From a checkpoint of a small transformer trained on Wikipedia: vocabulary 3913, 740M tokens.
MLP neurons of a small language model. Each row is named by its layer, matrix (up: input weights; down: output weights) and neuron, and shows model dimensions 0-127. Each number is 128 + 32 x the weight over its row's rms, rounded and kept within 0 to 255. Numbers have three digits each.
A block is one neuron, or neurons of one layer that tend to fire together. After each block is what it responds to, as a language model described it from the Wikipedia text at the highest values.

L2.up1:191140131171103115120135145127126102130143109099126095114117149124133133140151154090122159122140097138115169087119092081122111112151168116203197130107181117098128086130106088127160153086150110072185188122085149134157100131190151123121093142130108121149116092154164160114084140137110130129189051130123138117155130131089128117158134127086176138119107116170131122137073105104084097072164
L2.down1:152122110139099084170184130148122065157174121108140157129101122088171119094142109160128122098133165132120123067100160151140072162090135129185137151122153168178139150107165113164067202096117140100135152117124069117135123097141120194141150160172190072171092083129107105117120156115125087137156153118116134088136168121134137063081129167093158133108126112199126109162097155106129084081211
L2.up254:170164161156101115081157118121088098113133123074111058196107075103158130106132080128108153096127117168092129085156202159124093101088106130118145169158155123129140076127108083150107108120119063128169086135110101071123072064206108103104081164088140108086098145169142153128117119140123150164121122090076135118135085136090230081135096113156163144104105132097162122110123157114106158108115
L2.down254:098136124115125144125104138158094095123123158109160116107131099134135124104140110149159099100164120158207100122185178149098089073115176129147170132119123150056098123094082081129078140107160129116118166146163131161091161104201099134217145098088133107070097125169163128071110133100164108108117156156042111106082127143150145070131106102132153122041074097088100102146167095097145129126174
L2.up263:130194110136123097133130111115144144196152126130077160149091118091165093152168175138131138123126113146114148108089165119172126152123083134192134112166095073143129113105103138172201138132158104097083136154131101139123120140095091142128117168114182107163138118126141159145055121158076064108142150143192166110113108144078162067126116104135140177160105110193132146143126171129094097113121
L2.down263:145108074118104164203159067149120090145136122131110095182121114096114171095164130111105151159140151100130156140170085162096172067155133107111203142097171128151156064112105138139157137162132191103129177138122131134209126126091174127119112120134134149147103159092111155079085173158165030104127102117109160140127142129115215124159139136072105059109110133134150132105148103121130102124077
L2.up597:147164101175177130084140085110152139132150079116119136150141123102133158055147118102152083126103155118158131110141152144085098133163075191156116184104138117173151171134127129174196109122084092101172171131118105179159115090161097146180105134118115071101121124110165157129162093141116122119135118102110120095154186146051141122144053047104147096086095105172103109193061174098150172066091
L2.down597:179140104129190126120150105118164177136157168153087136197139116060129096126131133170128095111133138113107115148129156160122070158106097169105089157095158131143144102079130156157116119149156147121077096084100093178104169102143196127169153115135164141075130182097107109148104160131141050101094183149102120102177167174136178036130119118103165120086180084139114116091114148118144118072191
Mainly "er" completing a sentence-initial "Under" (as in "Under the new law"), plus other second word pieces such as F-rom, W-ith, bo-ost, bl-ock.

L4.up34:129114118084168137156160154173144139184112145157105062102128106163175112107133078123156143167113129126148162149148102148120047079198144125118184067108175079114133144136068141138137126075158173134137180114108091141160100121135068143156139141105074105204086155119115169110006117129151111128136129139123088177079103109154138180070067133112119081137196126121144177113149122079111149136121
L4.down34:071127117125147145120105132119153063203176141119116147167131148210115082147119128123082143149129126121159157160153095182118155153131118122128135154199170180080068102143097111168120155151153115145157124109124107077139073121130178110120196188179123096108105204174129202149149112133186165185118066092124151109107074091123127118188098041166139086132139101124078093167136153097091140130100
L4.up532:141082121144203172157097158125077161147117096117128148100108126116166198173109055130089181096137099079170121110136059074158096160142173143163138079092120161133154136134181141142127130150162076105139152154101056099192144124150142103138138109070156123144165106157178131099128163092167206105128081064069133081119115148173094116151074176100132153129197123205086171172109114114130127127051
L4.down532:110133119093136123121169144154112150043143099143036189094154093062186146113184110197144102170118145112131141139135126070134157121087102167138137097145108161122144119146170153139100127132173096103139126140104162213158140098125159071116226136130127086153137138152149114110146150156113144114148184032128121070124158131176096142129148114133155167124161149135120142190190141054141152140098
L4.up605:187125127168162130144067134131117147127114133107122126096156148140151131080099107106118169089098157145105162140055117081112128195069117134133128095089068081120153107111194147153132131127189115079149139133082144145154173214166143144115088111153132087157122087131113113110085152099119139124134115133118138101154186198147107121113157103100180116117147145124108153188143074097165138119091
L4.down605:116135109151167109119097152116143116123192134130140136132190077110110153099132108091117156213124148102120077147073119153119125148078067113114141102123125163062135126143202152142165178102110150112125135131144164151142133140151116125086143123103083077174112065121078147078086178133119103154143087083088153094132128148157124097151196130140117162145144165151109160149156126085144185133108
L4.up774:152100142147122152121070129170103112140107112112076119118151130129157137099163088112105157128074119099136159128100140128154122115064134151160107059109135136178124164128091089125151151073151139126166126130139126072151126136153127148127125131151106122127061150153158099099095139101102088070133128050111156187110101152073175093109175110145176104121094040180142107143186087105099090115125
L4.down774:104088125151140084128104077145178148163136088166118170142168132157209099128172137163132111174172153092124103090151146104135083165115145114104167087122196152103100095081146128157120087141092166051151196107093130141087105084118124149133168124146135070173123113094115067136195137090166128183158078164107165105160155096152077052117191116103125197083143090114128135210101182084136113119124
Prepositions and conjunctions that open a sentence or paragraph, such as In, On, Under, Upon, By, While, Since, often the final piece of a split word; sometimes mid-sentence "on".

L6.up645:166078151121131166148128123117110087140083156199091119172078074118131101130157191126133130084089156125184121122106112125086159148117176112161168180134098109141163096100200132142125131142138110116084116096174117162115152107159204146174131161117149103122136124171160122137131137186077085084162143146100137073102098152099174105159079123077122141125101213134121096179057144175098112108121
L6.down645:150164094158074067102158188125129082151143142091094109150122171196102132114138075144072147104168135108100099117171111126091118119127100110102095134143158083148148097183058155133115163095115120094078169109078111100149142075124103132110121144123121158153151106134145097074093140088132148168097091091101170169128144196159137092079143131102169153122139098159166164125208101126163159123099
Last fragment that completes a word split into several tokens, mostly names and titles, e.g. Turk-ey, Socc-er, Surviv-or, and years like 201-7.

L4.up420:105127115172190137104103137145112116106089109060121118176080136092143113179123162109134146116129123178105125063182163112115121113120145132188106102059145126114123124148133201074147157126129129113119161146095146125135081211060127123114146169091163116123073157136090134165110124146096098125128151107139157148166143118171105099162124135124137147178106139100111093116180135170090099089204
L4.down420:156131100136149169130101066143122144130110115142160129156131175173143147173138127139108149111123143151109096126152077066162104138151140203181104085073095128139152102142117183152177077202105153164116135129146170151142093080107187174107185118011110123129120083102185197093152091102138073108149113137102107164112179123150133090098119111143122118151089122128104112125140109143138147091113
L4.up765:162129126081130117129128050099187212065106097062151122138063173167114125094202123122140137101131162140115137173139170070163141122156178135147060126114122162137093129068082183106183081108162156131126129131106139118161111087072072101163121106093134158163133191110117149127134205126114140133100116121148177093065119131129137091124173138110078134097102111114153152116105156137134069126121
L4.down765:103070065082120133126156160070151167141139136067078114106164166113158163162128113145178135113174113159130137165082142155131106086146111166100070084115125116088117126123119097101190061134152169114164119083146126138075119136107171145095142084128109162116144225144148144108143159137172191147101104152101138099129111125140073062140158144057136144157120089112128151126168113187122155078148
L4.up818:080122177132152076145124119092154162086189107073090095086146155155167124137116066143158165121197132096185171089123072137151145121133164104127118110105132122108133163161158143010147063132129150166158127118130113132134108109107098086159132083126149154138123112045089158084140134092065123068123094166167104111151158147151149092150131148143149099149106174143113115183132153083214155093121
L4.down818:060209129113107145162139126131149152143139122121124122082103117061107090136189114128205144161165122162090109143153069165183095194151122171127136145126129115109115125141153138101107142103096145144136114091133135047159088173132157152119134132148188124133166129170131149155103126145134118076084132117153121126081160150153134114155166129079182150082153126080087133167183138132093147092102
L4.up824:172104143163139116046137164133212133124119153180123109133142142092156093121159144072164114140158144122132123074156092176074142058193126145081120128156071108119147104094101125116176084090071136112126121118125220127115073106095118105154148079112101133157113167102088112136152086160150141170111150133147122120149138117144172145152136159174127116148096169086151142173167166189126074158065
L4.down824:147177133107145118011175126139154127140140151165110127113138151121105125123117117148126149161136161160100106134052155158129218084149128110071139085171137201123078101074109167054145172146125081113110123124124198130111137088110121134111174125085090095134156133105088164128108093181070166170110136118145144125161110117125144137185089102133113081154079244060126168129147093160141108141147
Closing parentheses and quotation marks ending short asides, often in tables or lists: (incumbent), (2009), "batsman"; also er in ceremony/merchandise.

L4.up354:119118159151079167136127133120066070120060114098146125113166133168140136128166161111125078120138163132107086143175128092086105112095124117170124124127177071140133128083158141124160040169076119200160121163093155115112093153106112079138114104122158139160121219125127092169132160154175134098153109152108124173084119121153118163103056123111163172104117126127153133119080165045126121125162
L4.down354:170155160173101111098117140174109135105167094159188122101194125083116077145196119153136146152129140112136075111168117101112142106141092099128130081147165126116143115111154096081104115185103145147115121154084135133128122165078072131137146142103086139155076085117116139133124113138178178164120152122121059174110146111147147178121045120144137106141129172076085173101144136075137148097106
L4.up379:151076100157175141098142102083126090148122099099168165148153131105130126194117156123103109106117099148096138111114138043122188132136127118119143123092146181163133159156133175162150132041093163197170107153128092139118166164152114156088121140096159083115107090101131167124116149102198184065160133129107110059137169169176131172172101137132134148130084176160089150164122136154137046170128
L4.down379:148137070092154141108158086069108109122068132096104147113141137114145137147102146161135083158132125128132138122139127103102153169107119141154090091132134112155154073105117150171148149139091095086096109171111166106144082122128145167052093132173177117118096177068122154097139188172098143139116153100130130126098160150108159106165145112146159139128148135122063203111227113094076101154128
L4.up724:090154144170078185156105040133064077166146150111195083122085105133097114092168081168103135151151187117208189111094088088104161115137153143111117100156174153181116043136103114091146195042120101127138096126094111157100140151092091131154119144093106192152092111071144092167113101078093124129167090129114173159158114211109124128144149169160165138112149136100089151054142123076152162114110
L4.down724:164195096141074181158114000133117059152184141175148151123118073122108159142116071210119140084102166089211147080122100109093169157161166153127126113132138155146145072128110136124150085050088138159159126110109144097120157071072172152114120136091146181103125143104118110122126091068186103160104095146144143176107147127180088127120102141141127131101135167162096110128129149083180112082118
L4.up1015:118134132144132152093125108144092046128113091105081072114083189095123101170165154188140074133144210133149127150172061098164085158120145115166094143139135082153100096127135099138071107083126156157098144133101154112088160139067177160111168150140137124086136151085090080136167152092129129123091163117131097101067153156126097093084114142107156129084091132144154147103126133114081113156091
L4.down1015:099142080140059153116118068120111100144096166153072170109174169142105128107082039140092076197134130159159170111108063136155148097075171117197145133083116118123123165172112126123153146107140139164123118083120201149101163101081103138098116145117132149089120127119081126127106157141118136115135179147154129093123134138129116149124103159157119099126098142124112175070075140092073129173104
Early fragments of words split into pieces, mostly "ol"/"col" as in Col|our, Col|lege, Col|onel, Hol|lywood, plus ro|les, dem|olishing.

L2.up299:126116112080184068013161158104138147148158129116135065146170122116137089149134119136153225108177141164086172105061123098172118093146111108111116068143157127173158109136090166093183114161147099132151126105136157120110104161175080127118147091136092147132107182128196119156141129059115081133093099097134126148130098160120108120095160122127140130116157110129057131103206162216154098137122
L2.down299:145134116136151098000172098142123131141121170097140029155160121120096112154105117106158202240187118098130149134085100172121194058195132162137143060181151118166123126129121099091137137136168121124234156119113108125110130122164097119147192101060087193099096215122143133120123119096079108108147114122120131119110097108132125095165141096135114143142137146105060105121174155158126093124148
L2.up351:135158137113153151140129140146138160152159110119138142086116096130175126147127164141175142136109121081155096091109102059101132095166064166184086119147050127093153126121097102111106117181193123121097113174132077108136069112131047134066112111118151141117133158079133123188162072130087061088088153122080134141119117090156147181115073122100193129140119160128141180152169119190160121074183
L2.down351:072094144146130068159106154122143113091143145117126111186139113092188117094127132110125121153122142106117156134086131158118135123168127156148144141098137094152127128152147191150162083141086157165129116189149096131135085095154183172136107095130155059138145162131161152121150100127192078151163084212134186162144129119152089110158193100127115142168127102147109073058198148084119081163105
L2.up662:127134137077136124205100155147121141161159149157155103103122137128104087119044102149146065094136117142200099127055141132132112135134099152054171165078094123096123134110221155116151124181154075078148102168080066164072085134165074186125105163129091093115136108079147134166144100083152113137125141105165147139121126122145103174140112158105152100093103109102099110140140131171119151130104
L2.down662:047123124145164108090203145179166163094113054249124106119160144138138137164137142088102085195062114101157109115118140102067188134136116172171078120144144142172128128110111155141119117077108162119134085094111124122166174121192101065102171091128081128080110139134093109128153108136130115107144139146084144182135114092113154147141179103138115128133168147111147089153170159160127154157122
L2.up871:086178145115207140131131197153138185146110133142131098175122098164110118149091134140077158109101075131104105151064150079102119067155121121101103158165141107111115161152126154144109148137141166111085113126110116113116152126205077104099123134185054134127116129077206211117153131135135081190123159126071126133136102117118059073157160127126140155101168154165084124146180162160103146100132
L2.down871:117176128158169148128088167142129143136092114171195129123193163138067128137078083085179199162143106144128126119105096127091191109200122154163129093156109123170095149119144090111153146137120118104088104116103157127092098159107138104136096094082103126059184130089150186094190102069102113177114105103155137155120187100142149119143086099071123118147146198075151108134136088129104113178094
Closing quotation marks, straight or curly, ending a short quoted phrase or title, as in "C+", "compost", "That Woman"; also sometimes word-final pieces like -ency, -ively.

L2.up240:149161125149110100101062114158139133124122135146098159150140071193158112087195122111152131149159115174147164119163169106079110127095176118131121103124120176146158167198095138138126144104142099105139171138130160042056188154140135165053120104090109042118091178142126144114096126144079145120163131094132062150142138186171173179086156187156152156151119130160139161144132107170125166096124
L2.down240:131113111136149131108079061141113140177085097155136147140106093152172063133152125138102126126075094175150131106137184097107170180152078168113138138183085124194150124182119161116096092154124133084210152142102165083082179089154144200098136182106099087084138149064088139123105066112130167169125130128111132115082151138130161128150096179127188170142113141129108136111153118145147149160122
L2.up436:118063095068137166186072083107141116175164121092125128161101127097089080164124128096102128078184161106214106134100131144144083131145173115129151099211200168087137137126102112183169130085079124121110116165094219143123133141067099121127120145136164147106115173043124155152114153107096140142149171109119169184130092138092107062145157115107146161160140143114095141132121191171139108166151
L2.down436:143118100182175164124087024104146134106146112160124144107240129091074077191156098205141093110124139117194127149118124152099124138145175073112157121196114146137076062102143138194121155098048142140131083125114156140135165184106072105102114168114138115150104117123140118142049135118133057102130108119142172133148110079184119094105097145085147128135130159080151088124153129118131149144156
L2.up647:162084125109189164125178118097024000067112098141180101127117115155165149126143183152117114094108132104137151137164149106093115110098100147224164141117047139136119166139111069161169082106121107089117131170109120145148092137119132150141094115123137135117121179127168112151113131098104109156130126114125101144092120130117142135154105168117179150159152139121135133080185142127125141193114
L2.down647:129137063118132158164171100116093030085124141128145093172128126119178145129151169139109104046112140156145135132152126118067135135075119114182134147071145124206152122085125113111153146140096124147104157101118093097141102158090120143180121132096148160186075140051125104123099148098082138157111125126139083133108150154134170155156114206101180118163132137098085175135145138111087124175100
L2.up650:095121131056126166061154091171103147141113098076113143143123164059137109119115153220163091135155134138110172113148114093166131164144126078144134189128135109165109131104116142100133108099113159155092152163142140172103220122107155138127105139147114145113122141123134108159201176126174135179161142095106124188121089171126141105151141177152155172106070102101084123116198145078147100190106
L2.down650:132135111110131146063104065160123128155176087076159125134181119105110115122078119121145116125091105116147131137115083127085136148131146090133195142141162134151137169137099105109117166188177118183144104171127076135129204127100153143088165096102108115110087098119151105121133112146156119130155106057158147191088107152132125127197126207025172119161100096192172148120160138147162138164100
First word pieces that open a longer word and need a continuation, mostly "col" (colour, collection, colleges) and "comp" (companies, Competition), plus "Pol", "ind", "dist".

L2.up79:095123138152138159082121078096081116126143137172173115169048127105119117116128103200107087091114137103082131096150143108156108154119175145138162192163149172104161092096153114100162125087120143097108118109111129168133181160120152177106137127143200099131111106149148175066131105140138087120160072130159160125118199154130189122100158067126110132199174065124093096087073156051120131113117
L2.down79:166108137171156094141059110083131125131080191156095077133126143070158167122131139173189128123101099137180156126113144116170133146109114138128158120191136151117161084095113091123079138068163102120154138142097146150094173121071136113147153113159188172109136151087150114129124071150071108149150164121087130159133132163139160189143142064166098160155149098082121103131151131140132158129165
L2.up669:079157137149151115117117095105115114077200138069137125172084116155099038149157118151045115147105101150136132115185109156139103177114139089155151142143142174129174125138121130143127085086079117106125132150138120201100058114151138128109165110196175136114137127130126131084124139077146164097136121099124116129106154100149172112102124093073135175157132168121048068142071096091152146056191
L2.down669:088145142138199095054096124155101108102012184175123105126124111089155132134139119105201154075148091102143092080143092112110192172120091233093061136079133180136150129117120101105151145122124150129117116115154152144115102129130146133077158100110147168117167121132128124104161130123112118078195148117158183187127141155095083129111074047127087166120120095125150090161152158119129152105095
L2.up830:213118147052142206095098126163140072123136148131110170128101046119129140144132163153165132163133151135108173153199122152187147151165043104136196171099135129168157120069144110071112075177112142149154144086126129135164151143104148159063112136209098128171199137146127155103096138126147067078081117098120145122115118108147106153140098099126143132154057092138076125149116090106126105115119
L2.down830:110135141132146165149097136125152086138110142167090127130054099165165116038143178126138173098140140110196137142111135097143089099082101063130143066041159127154094120138095071144133130109132148116083137096117175112059147136189133159135111126133127095123146108090126126084062075102139096150144163132155115076152123155088107169136137120123121158143155117128165110117159133127164126130118
L2.up1020:133132158175093143099115118156136133215157177126132159150118138094100104140116146111069114107105080090164153135106104109145118144125181130110172208094092163114124096148102085133122109140077138082126172161140116088128089098111097143115048163134133101120111120186105178063130154129129144099131106149140128129101165099195108112034165136145101115149111186140114111189116157130138140131138
L2.down1020:098090151132131097111103110133147111137184183136173085142155153054145123154107172084109130156074147096158138112092162169093120164158162100171103150106123119121155076158133071108187200167117117087204114139147154109216166156140087124174072133100104114157109162153118145111105129181072086115143123140153128159118128093170129132073113123133041135081190178142164059145116133114090128083151
Word pieces or words in stock Wikipedia phrasing that strongly predict the next piece, e.g. Head(quarters), Reg(ister), household(er), UTC(-6), died (on).

L4.up143:154091125164167025127147155108141131106185114088141189113175160098116082138086164154114140128087170022120130148142100143163151127127097172129132113151123133165111136100108153109042129147106099111133147109137202155082078133205133168157178088085128116156141146108137109114124081091147088105109056132154145081142160141137130149155112140139104154131132139102150102143113170158145117092162
L4.down143:116128176127101187140075147155134102127113133158135101157082090186094116169130166194119069149195125133105180131114172123195133088125137101134135144117130072158123137074123141086106118147146127128107099168111117165151113140162156054074143119142113158182114178096130104126085106073164096134108102130112142086132160116111112085177094100104125148084126127110127149065134127148175147124100
L4.up351:175083120092061168132108135176137139159134083127102093140068130115145098121126122144106093121155095133133152104101140147182137149157109205117148101165141161157239117155094113162129136161156098125132107125124130144154149112118122116129106166125143133200100179089079109140095102125159093147148091125145200162146138179176142099127171139095124142103088172149143134141132137186117160118174
L4.down351:175115087083126087198109159189120096096064127166116110117159126131127137134123168117090115091147177118208125117062117156203125078121071197137118123133130122136112137075098117170116108107150111135173157157178132097093141141130190161092132155156164112232138085134093097115132123151194125135131117167150129083094136158140129133148129170118074146073119145167124139122108126148193135125139
L4.up514:110145131171135143169072109095137134118061143055100119158111112116111124121163154152101112100187178124165136102127129109157082132101139134118140114124145106219107153180122145149151115162100176124129117119143156152093080201166080123100120155059148071144158115127134092197120142137195144122070108174197173078115140113148108041112110109156185136137135106152130112097133164187157115099215
L4.down514:105171110154166179114140084130179101123096138111156133155140112113107151187120097161136165111142103045126133165123160136149151128141074143088153141150052101146061121083150182140178104156142137151146124171103055134160091123145137134117161158067157095118107108149236103156126097083162122120152132199124155143130163141152113103124113065136135108117082141117104117098075113106161084157144
L4.up611:080110136100139116137106178121173100120151120109130148109129174105108120107067199106115111127105130138124175117082126061137105085142142207181119085086135159141122160174146224139093157096157116164137142087099178112141108111138140083122147085114130093130119143126110159048131092131098158168110136100120127109141116085155096149114085149073083099148118110157109098147158191120170104079131
L4.down611:100098157094064081107183105117181071164110152099179135121140166144108104098127133158101069064073137106122165100038093108149089123165177245134152102159121129143121126149143157124163093094162158142107165129099181155092090145148193108094132095147169114130087173099166149119134143103127138132086137171082137137133108106121157170100141164182105121189143126129181153148154147119161081090096
Short sub-word pieces containing f or b inside split words, like New-f-oundland, P-ab-lo, dra-f-ted, plus Apps in football career tables.

L4.up51:092147101102143155129079100117137142116085154150115129109131157158124133158111118103116161112151160155113133115169101131155185114132142147135093109129140157129150138151132110114101097096158128123135200116209105120098141191134094176143124192160126081115112094120140122109150138078120183133132060122120101135109149171151143075064154127115155178129147228199075101187139126105071116125118
L4.down51:179190105086157154111158123138127152114094127132159116149140117151146167141076095100117075150162073148102078120135108102172139151152038154154170111097131093100162155140105117130125076135142066067144076086126128154082098168070104132105115140153162105099164139170141057160141154165137134111110162094117166119122188149118172112126160114121086163139186132120156156157154128102129136106120
L4.up207:152113114161133147094127097097064146169187141145109155200114117090118154157103135172090096173102097122098084152157108137080119147153147104121153164077117120160124160138162078146078127057163132117094118118124085135173143150141085104116138140136135140160183094118121153141067104175165143115184108162114155110156153141134119093073109159177136136171103159142127082144117119089103142068109
L4.down207:140109170077163165115129117172154173101130138088176022141136121031126151144074141097133168096166047138121116166137105182157132143097139131147124107165160174103146104132171087131128103097136131115081156138125120119154122106148099116121149139086113099143184147125079059116105157074080102078140148108134120120178113120146094140116143080199160108142123154160142154126121126171103151167126
L4.up373:131109137148104172186152186088149085132094132135128132115101143152121143051108157113112139142111101112141050135097094118076145127129149156143087144147150156102117147131133143155129150192186100101195113163123105151086055099139108159138187168150171102177128133067099144156109163074169078103102101106124154144141187146181095139173110140169077140130084146170107082088090123141155149100114
L4.down373:084179087110087143080156124144098117067142114103163091145130168144184100140199156065121161152113121135147108166186145090140091105134120153094058156151107185086106129121184163057142162131111161112118094114182125087186134131128076131125097162084092147151128148141053172136091181100077164103151112136128102114116124113085105135072089105175130102169138076146174026089126142098139125152156
L4.up848:089115111160194137140153136132098149108142084158097092139136138152135128088154161141130116094145134126137076136116086137115161169139181158152140152120150123116158159108079091128082134072115164140140136165117097167158108084123106131120110146167121119141129171173181168079055163114150103096110159145128145122144120121100128137048136105140126101192145144149165139109148183131193233131135
L4.down848:164087086146089107095162132122116178096138090137127118217196201084108110135130112087162095105151149084115082160118103108124140187207156168109127124149120137115132211162116095164161133134079101094118142074140129186136156151145138123129228160131139131074146096153174149170083103090129102157143140119173104128031154160112128166105092127141137099144150147132126091087114180118081131134101
Markdown table separator rows after a header row, especially election results tables, plus word-final pieces or verbs near section starts, such as born, ced, ent.

L6.up482:168155164110086113146148110148101138172185138120162135130131150113140129096118146158086141080122171096140148133083146139159105169071120105146146107130157156164130081121151114092102064106194119120091129124129161132173123061128114143094078119151115128161070116135111117088081163139125138170168203099109139147116182114197137107092136131155072132141170182163131150102160175141128138093192
L6.down482:129082145187163090086154107118132100159089114117094138127109081132124142143098134113143126074172095152063101128108103154152137106185137143126153077130158132188125135163117135157135169157092164121137200156125092139103131143105151081113130115203147117143094121156105090183132141063153136165132127091130078141133089127143152186179137133158123156110105172122193141085099184154109129151110
Middle word pieces inside proper names of places and people (P-arm-a, Par-ed-es, B-ost-on), plus boilerplate words like United, family, born, to.

L6.up786:088152144040187179130122170124115161085146139125144119147132092155135035123168093133095131125096081139123129139138078104169163170051111135140166119150106133135076148132159159121130128075087113138074107121129184236091068157109122136151133135080093095119171105138123141133144112100143117156153087115082142175134188127125144127178183101157147112127137133133135107108091117123128117135130
L6.down786:167108148109162138099204072130132124111093134093125133103116131098087141115054150168130126116113075131112115117124140107119140099195138102169088161105062086161085160112146133137112137201136108115153174096141080128079113148062107144099104121164152113125130199139111148108114071130112147135146085126157158079189107073115145168124120152119188139108141117116130035142142091172103155116089
Final word pieces that complete a personal name, place name or quoted title, mostly in tables and lists, e.g. Pab-lo, Smederev-o, closing quote marks.